{
  "n_layer": 10,
  "d_model": 256,
  "n_head": 2,
  "n_kv_head": 1,
  "head_dim": 128,
  "d_mlp": 704,
  "vocab_size": 4096,
  "activation": "swiglu",
  "norm": "rmsnorm",
  "norm_place": "pre",
  "norm_eps": 1e-05,
  "positions": "rope",
  "rope_base": 10000.0,
  "rope_fraction": 1.0,
  "qk_norm": false,
  "attn_scale": 0.0884,
  "bias": "all",
  "tie_embeddings": true,
  "parallel_block": false,
  "init": "normal",
  "init_std_qkv": 0.0387,
  "init_std_o": 0.0387,
  "init_std_up": 0.0387,
  "init_std_down": 0.0,
  "optimizer": "ademamix",
  "lr": 0.000517,
  "beta1": 0.9,
  "weight_decay": 0.37,
  "lr_head": 0.0112,
  "warmup_steps": 252,
  "schedule": "wsd",
  "decay_fraction": 0.395,
  "decay_shape": "linear",
  "final_lr_fraction": 0.0,
  "batch_tokens": 131072,
  "seq_len": 512,
  "doc_mask": true,
  "train_tokens": 536500000,
  "steps": 4094,
  "dataset": "wikipedia_en"
}
MLP neurons of a small language model. Each row is named by its layer, matrix (gate and up: input weights) and neuron, and shows model dimensions 32-127. Each number is 128 + 32 x the weight over its row's rms, rounded and kept within 0 to 255. Numbers have three digits each. A neuron's up and down rows have the sign that makes its largest values positive.
A block is one neuron, or neurons of one layer that tend to fire together. After each block is what it responds to, as a language model described it from the Wikipedia text at the highest values.

L3.gate174:073108125116141128108121134130132127152065117096155070086088136115122140152062091120154171136119143080129191155119120155080113108097172094181040167110122184136095121132167208106089117091128076176110074082081066146179099168121121122093102150139120149183108142133145221081118091095064126125
L3.up174:132161124161155189164126152089088128107078137108164187166104103123077197118119125107131103177150158141167205141125102130132091118066116150105116056154138065131123120145118081137151102126140145157184146137116104121121108155129119095129092116159083110138104099088119084149110123102158191181
L3.gate385:113079144134144145158145126183126110080139155198181150079144153116104150112112125099114139135102191168112128092095056121146082137135157106153152108169080108144121109077139211131122115121176170117189176115136121146103104122139149130061102133150146156164146154149198079140091090110095138139
L3.up385:085153085106118164150198075172154132153134198158190148127084143100070141056149156087193086085114110167139150180127089088111081111124115157123127144168128129110092114102135106097139097178176126118133133124192080124190123169162139148142145109140175118109117104135099088139124130070150120134
L3.gate418:092071162156112139134134183075062105102116208107067082141119152094153153119164107089151139124166146142144133112155144138081120147106153105148142081161096141127097088178069193072146151196134169109169124041099071103071177134130190121078133113161105138160059153141146066118166142174162174141
L3.up418:114130107127140163178117180159149140088116161099103162168116204201109135139138107148085071049123151150150185107144141169107098114157145118187148155106057172137068140135121099093089081114128102115145152090117152159124181110145164143153160167121082201118100117115138120136095152113134141194
L3.gate597:162119095102174147094117163106143195103096182115145080127105118079132111101095131130133122200138127128147123151112114226099131119121156117119068128103177137126117095140193097144129101137082110106149136090129103069126142076124165137034133127119145116138128134172157135163141167173110151086
L3.up597:189132070125139140150228073134084105172105117123101124141090105107173101117097129157110180102117083169114113137180129124127129062114115115071152097117164069131057067155135169138084150075120096187112101095087148100091118117067114095143126111099129162192123083177071167145118124123157142115
Responds to: Institution-name "of" and subheadings. Mostly "of" inside formal institution names like Ministry of Health, Department of Transportation, University of Miami; also "===" opening subsection headings.

L7.gate155:127141105131161110129135144161141157142127118119105148079159132134151111122116104082149163106141127103162068124115161110185106141110099122130179148171102123158098136143105071143123121165197079096159144249065062151140008110128136090120113151079129152119125124060154174137091110130110069146
L7.up155:120086136096098122090107109101169139101141143092088107128116118081184065143143116143101176126184104131155131100107131143105150083146074079156139139152147160143143122106135136153122124173137080121175091126159084166129104165184154180104071137100162119110115201122168192170126144107183099133
L7.gate416:080099185138093151123126149146100127109101180177159137108104147025069131134108118127146149159133093130072097143107103121058110109149106078160094140068178193095108113151143151136137149100141172124145152154166064118137086140111147115168113138070088129208154203107187124090047122119155144209
L7.up416:118078109066155105099117064105120090118122147125089100156094111117224107123089129163123166195126140135149135138099170141122058143162156085135146063116134121139123160104118137153086141154108118076131146189145092111125086096145106178167080107088144192068168078120144190103110127129187144126
Responds to: Romance particle "de". Mainly "de" inside Spanish, French or Portuguese names and titles (Luis de Milán, rue de la); also word-initial splits like de(eds), Re(legated), In(fante).

L6.gate47:117111143111164139149065154177114156153133141112117120138133101151132120101171130081121116125148119093074097110126174172070097107180115101096185117126164118143171151123161203124097111103103099145158102151101083152155093058072139119142083116108143084156139183072144137101107098126103123141
L6.up47:155099167140141105173136127123156138116096138142123113156121141153098099131136115179137130171088073142146107067066150131142123100106125169142121135196182183114145108143156069089188116123142137146116068114198195098162137109103154153099156092113179157160068147103103119130158206129114151090
L6.gate183:113128103083115107131130097132081161121108096176172153131122106154114092088161097108082097119152093130123111153065090097151139102122162147122103127170115059131165085156114046074155101087177121188098066115116133117146127104142118102113146126129148117100059151145161149062097159144110170115
L6.up183:151107123154117142165144151086169104053127176161152143142116081126106160149094144103130100192166145157124148108126172096131110142113085103169112125160119091150105116114088106088090076071103164126084154078188091149170165161117177151139149136153050199089124175096129138153071105090069169149
L6.gate184:056142125146187160120145197105190186095103147160177165171144120159108111168060133119139136120146178128146144126101141195098177092160189152115070074134080113146134148061063131123106108129089094122189086092109164130121154094131148091136101137196181135160151122145060109124121096143140126107
L6.up184:079138197065164096102114149101139138095120136145159160105151106090096158117132136158128100123111134126070150102113112131051151103155091174122134093135144124186124163169111098105151172157123119114097164093108161102159128098072106136101150207162128135116134154121088135139073057072139086107
L6.gate205:143081167160100129129138148136107197158071165107163081186125123070123147091161152131152111114107128149138140096109193118092163145142139141136124120098129174120171159094166112131112084097085171050091137119130114144056164134134102142097132109124097136131168164108142143185175153075115203112
L6.up205:133071129155114149133109132111155169121129108125101137123172167102125129096142110136095126119099121121089082106174149125170122085168126124130118093084102162126063139082136161113154134095119070092113087133155145140154189177135143077164125100136146153113216147188111203131118203105073176109
L6.gate256:130132155157180115101149129132158139158101090146151140208138107132109165070157094162142110118113133134149152160156177128096108106141095165167127185190184167105215153126143152117094138134139090091131130140129144139094148109119117140100091176166112128129128086079111087155132107118179098155
L6.up256:139163168117161135107125114095123125156123101170147163144095118175175076105051117110078159123152073162094135110088124164131162102111157161118142120106116086082135135093162144080108120108155088091136130189146120131106134061109081142179116111106164141146106129122083134125135147098148123086
L6.gate385:159186104156100093067126097066156093134105219131103146071168071174134156131127136079137157140101068139147089149113116137105128127094147112177164137066072172132131135158158146162148119126158134131183121113055164138137182149142180116130133145132174154119111117145138120153142144146114162101
L6.up385:076134127131187140121165093122167191143157141132124139206116120155159110153153114106079169102122096101115103094186191185131158076152127162139174100078191157151075137147181152108088109193041151171066126124118168181161151090140169175144123137159158095138120134091099132119166084153169136135
L6.gate500:125145164105114097166129064100105131117132165173125126167131138129098146121167131081088156093137163072125054113102111170128134140122178103055128128087126099113180176105108114113063110165122150127146082119106071147127122102090121122112095160099109115134090097100171167124094167109128132121
L6.up500:127128159185137077152146135118149165104154155060142095164093155121091071106095079099102139167097097105075136113182129152164129133073088098148134139100162142177157117145119147167147091192097136137139122116147073098135112131107139126069123178131132150192021077104108040089080107145096165125
L6.gate558:117101123127100133115155108105180144177152078133110097161110139161098189141081147122123128115149190157065136123129139106107088170149160154199133108056129133149091100057175094153096126130149107160034159147132154067162125093122178143127181120124090149120127177144098112108122123113136116107
L6.up558:099106048145120137104078094073173132129075068163120138126200097129160201090099142143108107095105165199164164138152114112083132146108126172122132111171123108138110116081109077100094139104156138113010124080108135146094076100095118139094123105133120130119119063190146147104090145096148153127
Responds to: Institutional name "of". Mostly "of" inside names of institutions, parties and offices before a country or place, as in Prime Minister of Japan and Supreme Court of Justice; weaker on other linking words and commas within names.

L6.gate59:123125139116172109142133155161077095114170190074112170073154112134088151123119087102146184100105162106115068106117147125123074110104141134174096125157155158108140150159110076154052160088128094096145096152046136192085117099165106076093147140070133119083133143084100155151104096092189161097
L6.up59:106087140141109128108119169139076173157103144143074132141128148093094119173078115168178143092125126139114126121078153115101139117168155101132187177139104205075087083099104084127056100114132135127149164170094133112153101062156090157100131093119106142094166124079157180121160088063176154061
L6.gate186:148129108120173133169098145097102104089151134127125102053094100105162120138061119146196117080115140118127086127132154182108077174127081102129100096167074167061188101107147133084040164155097118090152089167109129174119121144082132158140162088131121126102167156137163108136141143208184086130
L6.up186:122103129160172166133152124133133180161151098172139096142106076142123143148146110138147108184124178133168139082137106181136177137194125142131164155137166134136111151154149120110093151130121178143150176104105178148160186087113131147138172105167044148067160131121148095124127114159160103064
L6.gate252:062125186144144134177160073068141163142153074096117053128093118143129064130106112130145185122146112122134163154053120144099131123133078133102157128147134144095146089117171071136149157164133128131183135150078101156128081057129112138110147147103073124112154103113138069116060096108181147147
L6.up252:128094173122133107175095158118130167157132136092043123148154158121086133139109167116160119102079118145116116098100076121111174130127129080090155131070141168139119184114156123091143143083077079058178131191110131149089210030042155095122136156145145106113139169118145091116167167127113122139
L6.gate255:150108115121110160139111140134166140090077137158153119114103159069129087114095113197154143055165086201072092117150137131065086176138137199136108141140126133107148113107138094156091110125118093107090143118194144153124159131099126085092078067134199145151134134090133136126110152094179154111
L6.up255:144077161130113166128146145150140054106131151063132129149160117102026153074137101134120153144124140125156150136044149135160126134113147161115132115099107118079123190130159100132114196108125139079116106129066073207187108079135123152075084145109105152142123150126170156128138202090152151125
L6.gate275:132166155057150111151185134114179105141129177080124142124128129106126044098114112211169134115063147149130141133132151110108154109102115137173141109124040094064127140165129110159098106125061140092134105086074108122150128058086146054104102124160116147134077134087129170112152081179145143088
L6.up275:163124144127102154144176188178063155130174117077191157154153155129172055148118142197154100138141115148147096179140119127076129113097140126091168125136129157138162158116090127168150089044124092074140131170125149173101098115143170106132191092111170134123139173095149145157190146149123183123
L6.gate349:104105123108048184155124107074134184131109170120078143127156115124082136110128075108159216150077195116100088125107093110122080091151130096171141177045126158049130159094163114206144115100134173179175141178130150186171115050093163155087116160115115120096171147100151138121140124125178098095
L6.up349:129084130129114146151116111113165157125137118115145077116083183053085093070126151099174141134092064128126130181125196111109144141131118134098102092098152148072176187121140088112118107163079206111109141093123084139146175087059135093075163106162076139130144130139117091088092124103141098139
L6.gate362:157144132176190145136150156125101064140078125125151156139099091168113145100062050128123120060179136181139095167093155089173111127188199148090118145126117140197122083172134099091106082141101120115115092146119141141092125175088134091149085155160160159130179162140124112130132178119171118132
L6.up362:090151164101094127146091110152174129123155091115132126095165138114129138122107145191114145175065202114126220141119119166105129126156199127148139128069137177122115164175088166132083141063160050072111059110136170157177114114140161105088120154124130119164198107147162159116141092067108162146
L6.gate686:106113147146103135167117065164167134121134114107107079151154123158099158127153104105105108097086109148123153092086102123137166131161147041145163192084193100114083181084090140091168087079097151108155118119145096065123195145146127114156102100084109112148112070140160199112090100065124133101
L6.up686:093123177093163121131163123123145127144155114099117118146168148118145175119101117123144091159106155139115105142172111104173145131225140099151148152116043106105111149119102079133071163110159116125169154104183147146130160074138132157196170117179092112067090129137140113102189111110119020135
Responds to: Year-anticipating tokens. Tokens just before an expected year, strongest on the comma after month-day in biography birth/death dates, also in, May, August before years.

L3.gate22:079160181088170135091209135115148082139113201147131193148149136089044112089150124069146137144135132112106155133167103157109114118172121109076127160122157106100095122132192082134132088111093116120157131148083132148135146091135145096117170107116125099127153119121167117119198133148144185065
L3.up22:154158134109088156168112133169115150078043164207132168161182168144141111144169135169184121114137142106132125126084125148093134180146132185161134190120103125134177135110101129108094114114171128170158095149133096097141118083091124071087110138085103100134165161097127146078120118078175117178
L3.gate530:141093155164070132171160156202104093086149101096156138130119161092076086140144119136128102114123168121107157072142128204107149068053151208113143088190168155138164187180109116147106092112163120117142146144068124170144156102102128183154193070132114072111181157099142170123142116079142138159
L3.up530:204099185116173123173159096085095105163095140101106128119195175126096101176154125083120152135147151136138139108080150096100139133149151150130124145133095148082181113092039094080091103136143125130159122133158160147113124156052097107106149133073108155164166111159142153088102210117192110138
L3.gate576:179107143121159151095111156062110117088058149110064149087193076095184084110115149110178129082137150144114113138187101178141126113085179108111183175131152111052155114113153156143112119092154127109175119158198153093096094085094196123060111100139119170083103142162166129119088180091109084131
L3.up576:145111143089178149113152101116133158103078110089074110148170114130123178122094111139148165114136152088118117167231163126091113122069157125084124078095116131151023129141099116158127082131132154167129159141096046098081115086099091102118106139067140185118148078070149140123150146086168125140
L3.gate700:115128193141163161081147195113105112151144132210122187171163129085121119079183099174160079121153169150103092122136152090084129110084054102155065146155126108148101089183136109140171096138153155117154136106123075095166150105137175102149100079103089067124144146110094131151140164083144139091
L3.up700:092157153129138115110109170127158122128093105116100141135171162139080127114147166121101138109165112121129162172124131130138102140131123121151147147195098135128146121145137132110131113154151143102125093119103181088141065092130153135112102141090136112072150094133126119164118107085089117146
Responds to: Word "in" / "In". The token "in" or "In", mostly sentence-initial "In" before years or phrases (In 1972, In the transcript), also word pieces like in-stitute, In-grid.